config.yaml
n_layer: 15
d_model: 160
n_head: 2
n_kv_head: 1
head_dim: 64
d_mlp: 640
vocab_size: 4096
activation: "silu"
norm: "rmsnorm"
norm_place: "pre"
norm_eps: 1e-05
positions: "learned+rope"
rope_base: 78500.0
rope_fraction: 1.0
qk_norm: false
attn_scale: 0.125
bias: "none"
tie_embeddings: false
parallel_block: false
init: "normal"
init_std_qkv: 0.102
init_std_o: 0.114
init_std_up: 0.102
init_std_down: 0.0
optimizer: "muon_variant"
lr: 0.0159
lr_mult_qkv: 0.4
lr_mult_up: 1.26
beta1: 0.95
lr_head: 0.0108
grad_clip: 1.0
warmup_steps: 200
schedule: "wsd"
decay_fraction: 1.0
decay_shape: "pow"
final_lr_fraction: 0.0
batch_tokens: 65536
seq_len: 1024
doc_mask: true
train_tokens: 287300000
steps: 4384
dataset: "wikipedia_en"
MLP neurons of a small language model. Each row is named by its layer, matrix (up: input weights; down: output weights) and neuron, and shows model dimensions 32-159. Each number is 128 + 24 x the weight over its row's rms, rounded and kept within 0 to 255. Numbers have three digits each.
After each neuron's rows, "fires before" lists the tokens most often just after its 100 highest values on Wikipedia text that the model never trained on.

L3.up153:099125134140078100117190136113148138118166114103113154116139154134140135117120129108117125131167074142111101161106147117124095123095148127135142147137138165104137106118123116129093092125148121154123120105136145131163116076155104142109121160127105160094145102111119086131113082087193119114129100140138112112128127135153104115097128140077139122103097141124084156122126167101103152125150
L3.down153:112119151154105146164086132132156099128100135178090158131162130137119137116136156133125098105125171145112092132137129037124174148079124146183121181157119099162089139097140146113112159145097096123143114141149136151102145133080132131124106146137107148156118122102139141136146122149111137122131161121113094097107151172111116122144127126152115108147162141134188129148119097126115058099134
fires before: "s ", ", "

L4.up119:085156134154137171090136187133122142088107144102162100123097104138125129135113154112168131113127101134096104110164156123163154085121186132155110161094097126131120125125126146075101140081131137079123149100123139079147110118120124127073137102129137120151089127112179150102060110133118137147119128134121121132136116129145127126136150112145127125107103139127108165160115129107165095087159
L4.down119:174141108128073159114103171109133108123080110107181124063121123132146150126119104118100152169114109119164104097123160119135155142121127140161183131124150103127139126111140113137089131115147145102156093139125147108113151124107115131107120117119116141140118115121154103124053127147159154110129149113111086121132174157158124155110097141136133150105126090152083131166095094132130098125116
fires before: "==", "== ", "The ", "In ", "=== "

L10.up476:106135179132112163114126150144136138154119168134147135108120145151114088112119095107119127101099102109125107170134066092109110128135139124114100174118121120145138139124137146106102119140132092109145175124125103155127164138157142157112112096109175097107183122106109123145188130088117131127110107137138139110169168164102147078129137142142147083123141139169128123119091106176112154122115
L10.down476:141135166136126143116102120144145115102154082119130122122112134110161114084127106153153069141150135086087141138092112129123158151143119108155119126119117118115138106109135082112129107113157115134135143114148143133118174106126148138080122129116094139097147144171106097173135118096153165094115126195089124087144099105142127072114137175139105083118128176110110099124129126137122109144107
fires before: "4", "8", "7", "6", "7 ", "0"

L4.up576:140180102125173164099167115074122126106097106152161131151095134137142126123121123112140153085126091109140139149140110141140161125103101137142146149094166120123148148124155089099163159086129117151146151117159096076121107103129100142106112099109104103125128139129181167162094146115168146127123156109072135113148108092170116103138145160127114099101100126099159136114142134095141135118137
L4.down576:119067115127096155092149142125134125087121125130147170119122132152125155128146106128115086140134134115127131099091177098139143126096141110124136132163117102097130106136088145235119145072144145136131118131087161137146125146111157099079135151124138149130108123117120148145088146142165114132121123116176137130128120147173121157088146123093129116152106114092116132178141141147073144144103
fires before: "==", "In ", "== ", "=== ", "| ", "==="

L8.up476:155117166144163143085100129132137124137144084112139105101146111166122130134114132126122185107147123091112161098065102126157131126135129119125170140108166160111130129129127147097128131097156131105151161116143102108103138160140100141084091126111124151115142176136104135107101128105072109135133159107107126145107130134152120161158139114152160115095100127091170161155104109171164099131179
L8.down476:081163110114103125128101127140105148132160127121106155087121121123126161115150133116109168140187142099123114148103132095069136113110119159147171121112131089133108116107107126089134102118097183133134115152131133112141118137104125138145126121176090127146131122144135151144138158155210090143114110124065133149120110156155167110132119132105105144133132145118081110145168166104145103123144
fires before: "| ", ": ", "October ", "2 "

L4.up404:095102152156183172094097139144148146118138144113124122147130157150118118147131137062146131122098091158125149141092159170129116108124105137141158098117152155084161095119147132134113115096110112099117123097138143115136118125131134124135152107131140134134109152129144112099102109114128067123135134086075145143126043085166122166112139148177135083150096132103122137105128124110134116106148
L4.down404:131133102163138138106127132139163124105093138122170070130199113166128104137162107120143127116122112138126130129132096126136116115095177103126116128101105151119099122113122124153109152099129150103112125132135194093137119127101159150126166080127140162142108097107169158100070109106136105124141144087112097126108116114146111139107126145150113118138080143127139093169109061127151085116114
fires before: ": ", "\n", "==", "| ", "\n\n", "ance "

L3.up3:131143144113134149092075109112112114150125115141134127148149079104147139127113138115121155139170119074116128101121122145142112115138147106109125133118093145134155139100164141130129103127143117148089113133118087137140107172087121116126102162089141131111136074158070117104167137110142121150165164118131114123146130074155157131181115118095118124133131131114169159112114136165113114094108
L3.down3:153122116144146151091133118085131160137151108152103107096141110089099119104109143113198154131135105125152120144156137100141164133137114137148130135168122131085119161129110165154092120093133157172152162104140116083096145126103129172176118148159141183104165089131121084161134131105129117089110159155091121117109142150138132101157087113151128142127157152147106156142124102151140125164103
fires before: "\n", "Japanese ", "Chinese ", "| ", "\n\n", "– "

L11.up280:185114155134140137135090127139145113136128098140110090076143113107111133131106107155133157124138127142136117112109144079142134127071153110131129100142135176108154132088106117122159138153137142115117105104125115128125142136146119135149119112163152156136172152096072133084157123083107116136096155145159113172138159095084101159135092132094152108127119109117128148106069128106140120116158
L11.down280:109151179148131128138190133140176135147122119110135125097133076149110140117144116130080133159121136148155116100111094105080122146150155109111104136138136127103115165127158092125151092117138130141116145159101122100135088176131173135144135140102161137166121117145131089107122135084206130073103134128107103065101152140118161120118116116119112131124131126108147118125155175106143142118121
fires before: "0", "0 ", "−", "ar "

L4.up619:154112133130092134109093120108121138075124146121105076127118155132134114134130136126110120098171116111087087113128155146105133143159102148142144133089101142143125139177115084068159162141085151169114072165123169118136126104096138101098132128113116098153141158121089152139096108087163126145096127157091159135105137143103099164111111155123139110110097144148126140174131146142104101115106
L4.down619:148140114092153093119095141121107123138127137185129063136124124114142094125145128116162141154111151146124116078093109133125144126139114143094131135189113107121063104173117118148069145171117120146175134127106127112110088129164147184172102152121127113095173100142156110129112115132131160119133134178143157125118139120143125093111136166128149117101131119152164112137127097104125161103111
fires before: "s ", "as", "t ", "as ", "s"

L10.up422:146121112126138139098119095177101169152165083099151150102144163147148137121163150149103117096158093137110110078094102111078103154134131109103104161121133118168117128136087144141113115134127066140156129114111091112109127119123111117115126124167140108126129121114117148139112155170122140104100149115089109115125126139109183115117090128158138128140162181150127122138108121171148140183121
L10.down422:141148136150163166146111160081167110116124139136114160141151080151107118136086100096129112133135126142140077138129146143157107103139115129077135127134111156134138132111167147107158105111109136112164123126117157080144158115105141147146111137156122135113146172157059134135135089114156144153104126121126133143104137095152103085147149171147117099168170091115165119094160090119124165131115
fires before: ": ", "–", "-", ", ", "); ", "the "

L9.up407:128156129116121152092142157150089121104082112087135067133166167145093147141156148145148098142146134129168162133103137132104134142098129086134167140133136105119133139136104141147170156129084109087098144142192103136122115130108134088100124155184124116103117138106126150100120117091145189153077143131095131109160113116130115129136125156108127115163120154150110134135153166130162114142159
L9.down407:149142087128073093149167114125166164105129126137135167096127086121105104059116143165122115161081141117124138133121116135130172123136140209154090116123132127139156112102111167116120149118124165136110116115148177086139131082114141125127117153146140177125135139102117157128127127148159136109143133093130115149143107137105133160112118128119138106083128114108088161164101123133136160128144
fires before: ", ", "\n", ") ", ".", "'"

L8.up268:145144154105135133062132105131125111074143092118134107127128139161097149161161132100105129195102156145174104119117115165103169115105120110126126126088142133142111112124122129077126139143168134083123140141214136130137113137079129105143132142142166135179165142105166122097128081090124158149127139109124128071117115082136130102130158141101135114107063136141153142112121126148136112117129
L8.down268:083093099117136156143163127120150146121125143154109120167115159134137141097140144169123107153137138130119135169121130141172096164116132165104127114134158113111126088108159140152095149122080158116150138152130151100104148155102144125115141106154126121121103139119127106098131141169116125073145125157157124131135091142110095176149148077169137118147191145149121156167121132154134138129102
fires before: ", ", "\n", ". ", "\n\n", ".", "'"

L11.up544:147139130144164116107151113159155095133115084125138120083112150148159124157129127128129132118094097144141150096124137085119102107080129160125156148129141128104155124178111134177113126116084089130118152148109158137146120155096161106142129162140153093145105142137118148096085121174139123114105118090128157136131109122123138097119125157129154100155153144104117123148089158135153142103112
L11.down544:105104123150143110121079103154074085105118137122119139145113115122121148090139150155062132084128107124121118118140133136111068137105143147099120118076119105147108116124161148100139102136133137144109116135153115138122163104129087168176121137185118130102122106143162104140140158092153116142150121100133117095157125108105077106125122124095104150120101146135163081088133080156170073149115
fires before: ": ", "s", ", ", ". ", ".", "=="

L4.up527:144135127092115101130167088135133122151126174136133111107142165140143153154141094121148131090077133124115128105140141122135114161186120137126135109122104107128161132141162143079149174145152094122118146114094086134144168099068170130160118169149129163130176117133138107134180120118103111155121141151118125115108133068100145102134157155172123096139131120175137121152095149158145133138133
L4.down527:148124125114094107142086131094161136117135114107166126109115126141087178133133064110129136105127110097123145107092151163183124098116128143121132155098131088176119091156120098150181100136105122139090099118163137147111096122101098112118134078093142083149124070162110107148137135145141160146118116117125140090130131123184146149099155109122139095159137136105131119124126093109125122084150
fires before: ", ", "(", "th ", "0", "6"

L4.up251:164149117115156132123131076145137114150115096143139091102109154149116153139183138128100130108139135141111109116106108113112095113158098128113120070086119118126131148105079122095161162118116126111136117116151101091166122115128127127147125120113115130101169118120106116153174130116086087133122128089088136161151148123099105132138123174139128125108163148174117137151101150187160123094136
L4.down251:142099118124128183089187141133144097128154146104171157093104146123115118118094107128135099135151170093129137110137112094105163080100138131078138153143140126157107102140153128173093123120119164134138142129130077165104119113173159140125147151078166163133111152127153116126136155141102135133156129140140094175122107146098146122100174092123148143124108145090107086132141136105087106107099
fires before: "9", "6", "8", "5", "7", "0"

L7.up141:129105149144143176069129165164126120120134121122120095147132099151133081145107128124146158142154134116114146124170161127148126098119136121102149165120093095110110097178100116074115100146124153127069110117108101109129120154092126107158133125146126164162130100122125149112090109113158127145166184156134095119132136097098118147137169135130148099131153128116104166200112168112105080129123
L7.down141:106174132133127121110149103116150159134187184144132139087114110097087148128142112129112119111094098151151103152104156096138142116148131165140115186110109135132142133120146075108113114115090097131099125125134151135105143144111163133139174144115103099129147139141105152117134190121116120088081112128163121121134088166170140187128136121181125166097105140122108136146159148127191148146107
fires before: "d", ". ", "s ", "s", " "

L11.up216:179137096178129104140083066123113117079149138154098136162109124161118144126139090121122089140126160098123106142099120092159167119153157110164120092115118098062098117137161184136145097122135074128143138098086110105111122134127127146150148071119161096121103133116147140121134122168133138145087108132139137124162123133093139131123120146122141122111139103088125117125103139090137089153140
L11.down216:103119127115120136151175152119145125150139107132091103121125097151121187118173129131131135129120102108101129149095098119067089116136122146096131185148129116152160122086148115139159159110086181106149103142141159102132150112133097117146102164195126130141133164123128142130130112109134148160124149202097132131139089108142104120135154114136142140129134115131111136147107122101149123099109
fires before: "8", "9", "5", "4", "7"

L6.up496:149128163125134135130130137114117118077126095145126081089149102154115136130165141173122106199111107139134142142146150183155116100115137122114137148107123123118130108089120119118144159123114129143121133120140104138095124112090138126126114137209131120095138144146177154134112122157141152127111125129090146091183080140136125107137122128103108072136148112136102162135160142162183118141129
L6.down496:129131145131135139120156151120141100122123139118086118101121169118136087107126139117148117110140122129178153153144101118112121137121129102106095101145144132122129115144106131122076108132088158139136156150128102103129135111145115156113117143112166149122154112134122103078086091103140112151126133127124106124099122136099101164130168122085125153113104113154107143122118168123181111067123
fires before: "\n\n", "\n", ", ", ". ", ") ", "."

L11.up254:147097155174110192124108098095127127135149145144187097173142150207102155137126111105100151145132140105155138160107090119144107104104153147131127116103169130124103122153123133110158093116097103113154137098157135113147166165152151141167148112086097160130122120122087082118174144128135135140138132118105183143134146126129156102133068123154137091097148105143098110105110114138109131116150
L11.down254:105145119181161113105161136085130099140155131110150107140091095157129121166128116097153091153129154105090128129123151105099145143087133133148136126117099111163123109135163082177129172132135146086131133150084128161136104121138126129114106114097107165127178127112125149105112133141139152126109115116147106181160158111150107106181119117124101123081091084099100163111146144147149155117158
fires before: "7", "6", "8", "6 ", "5"

L8.up121:140142134087131145108140131142109112096139048105123114100120166123113176108161143128152123137131134163113163178151112179136132148121159124156104140137143080132122106143126130153115161128054113154102161121121139114126084147062130139107169121171155112128140141116111087120118132137141140131150159114098116131133083146110135131128154166141136142137085140143151137118134104116166144131151
L8.down121:157102128149115161118148108147160164110165098111159132082119127133115156149128115125173176167120140149147130121111146160088136125103104128129137142127139190150151143156114163099116147113150129086127071128148127146141139109112144101104108151130165148103132119082156089120117136123139162126112171139137125080122138125132107171175116079127130101100136119109128111133112125153137080161128
fires before: ", ", ". ", ".", ") ", "; "

L6.up114:100102130133131122120092128116193127117126101164170174119136132144141151104124157130116135124125117188111128144109205100139104118128134145138171103119130126144138108094162160123135124107106096123102174130101141119101147075144096134089157107129087159166129093088168118134153130115175150117117142144122123131111138133105099102126120129103107145107102111092121124087153097147128097115141
L6.down114:141156113104111126128099144097120135123159141137113112161128152134103174096135152140166109093148187141160116135170112157109110137128135118162137101109151104148102133159146143128121179100127188139140089148149134131101149110137164121136104149104166110127137123174104084113096124125074123134135093108143142124111149131102116120111093163167179132151179112134125092150102148152156162129116
fires before: ", ", ". ", ".", "? ", "k "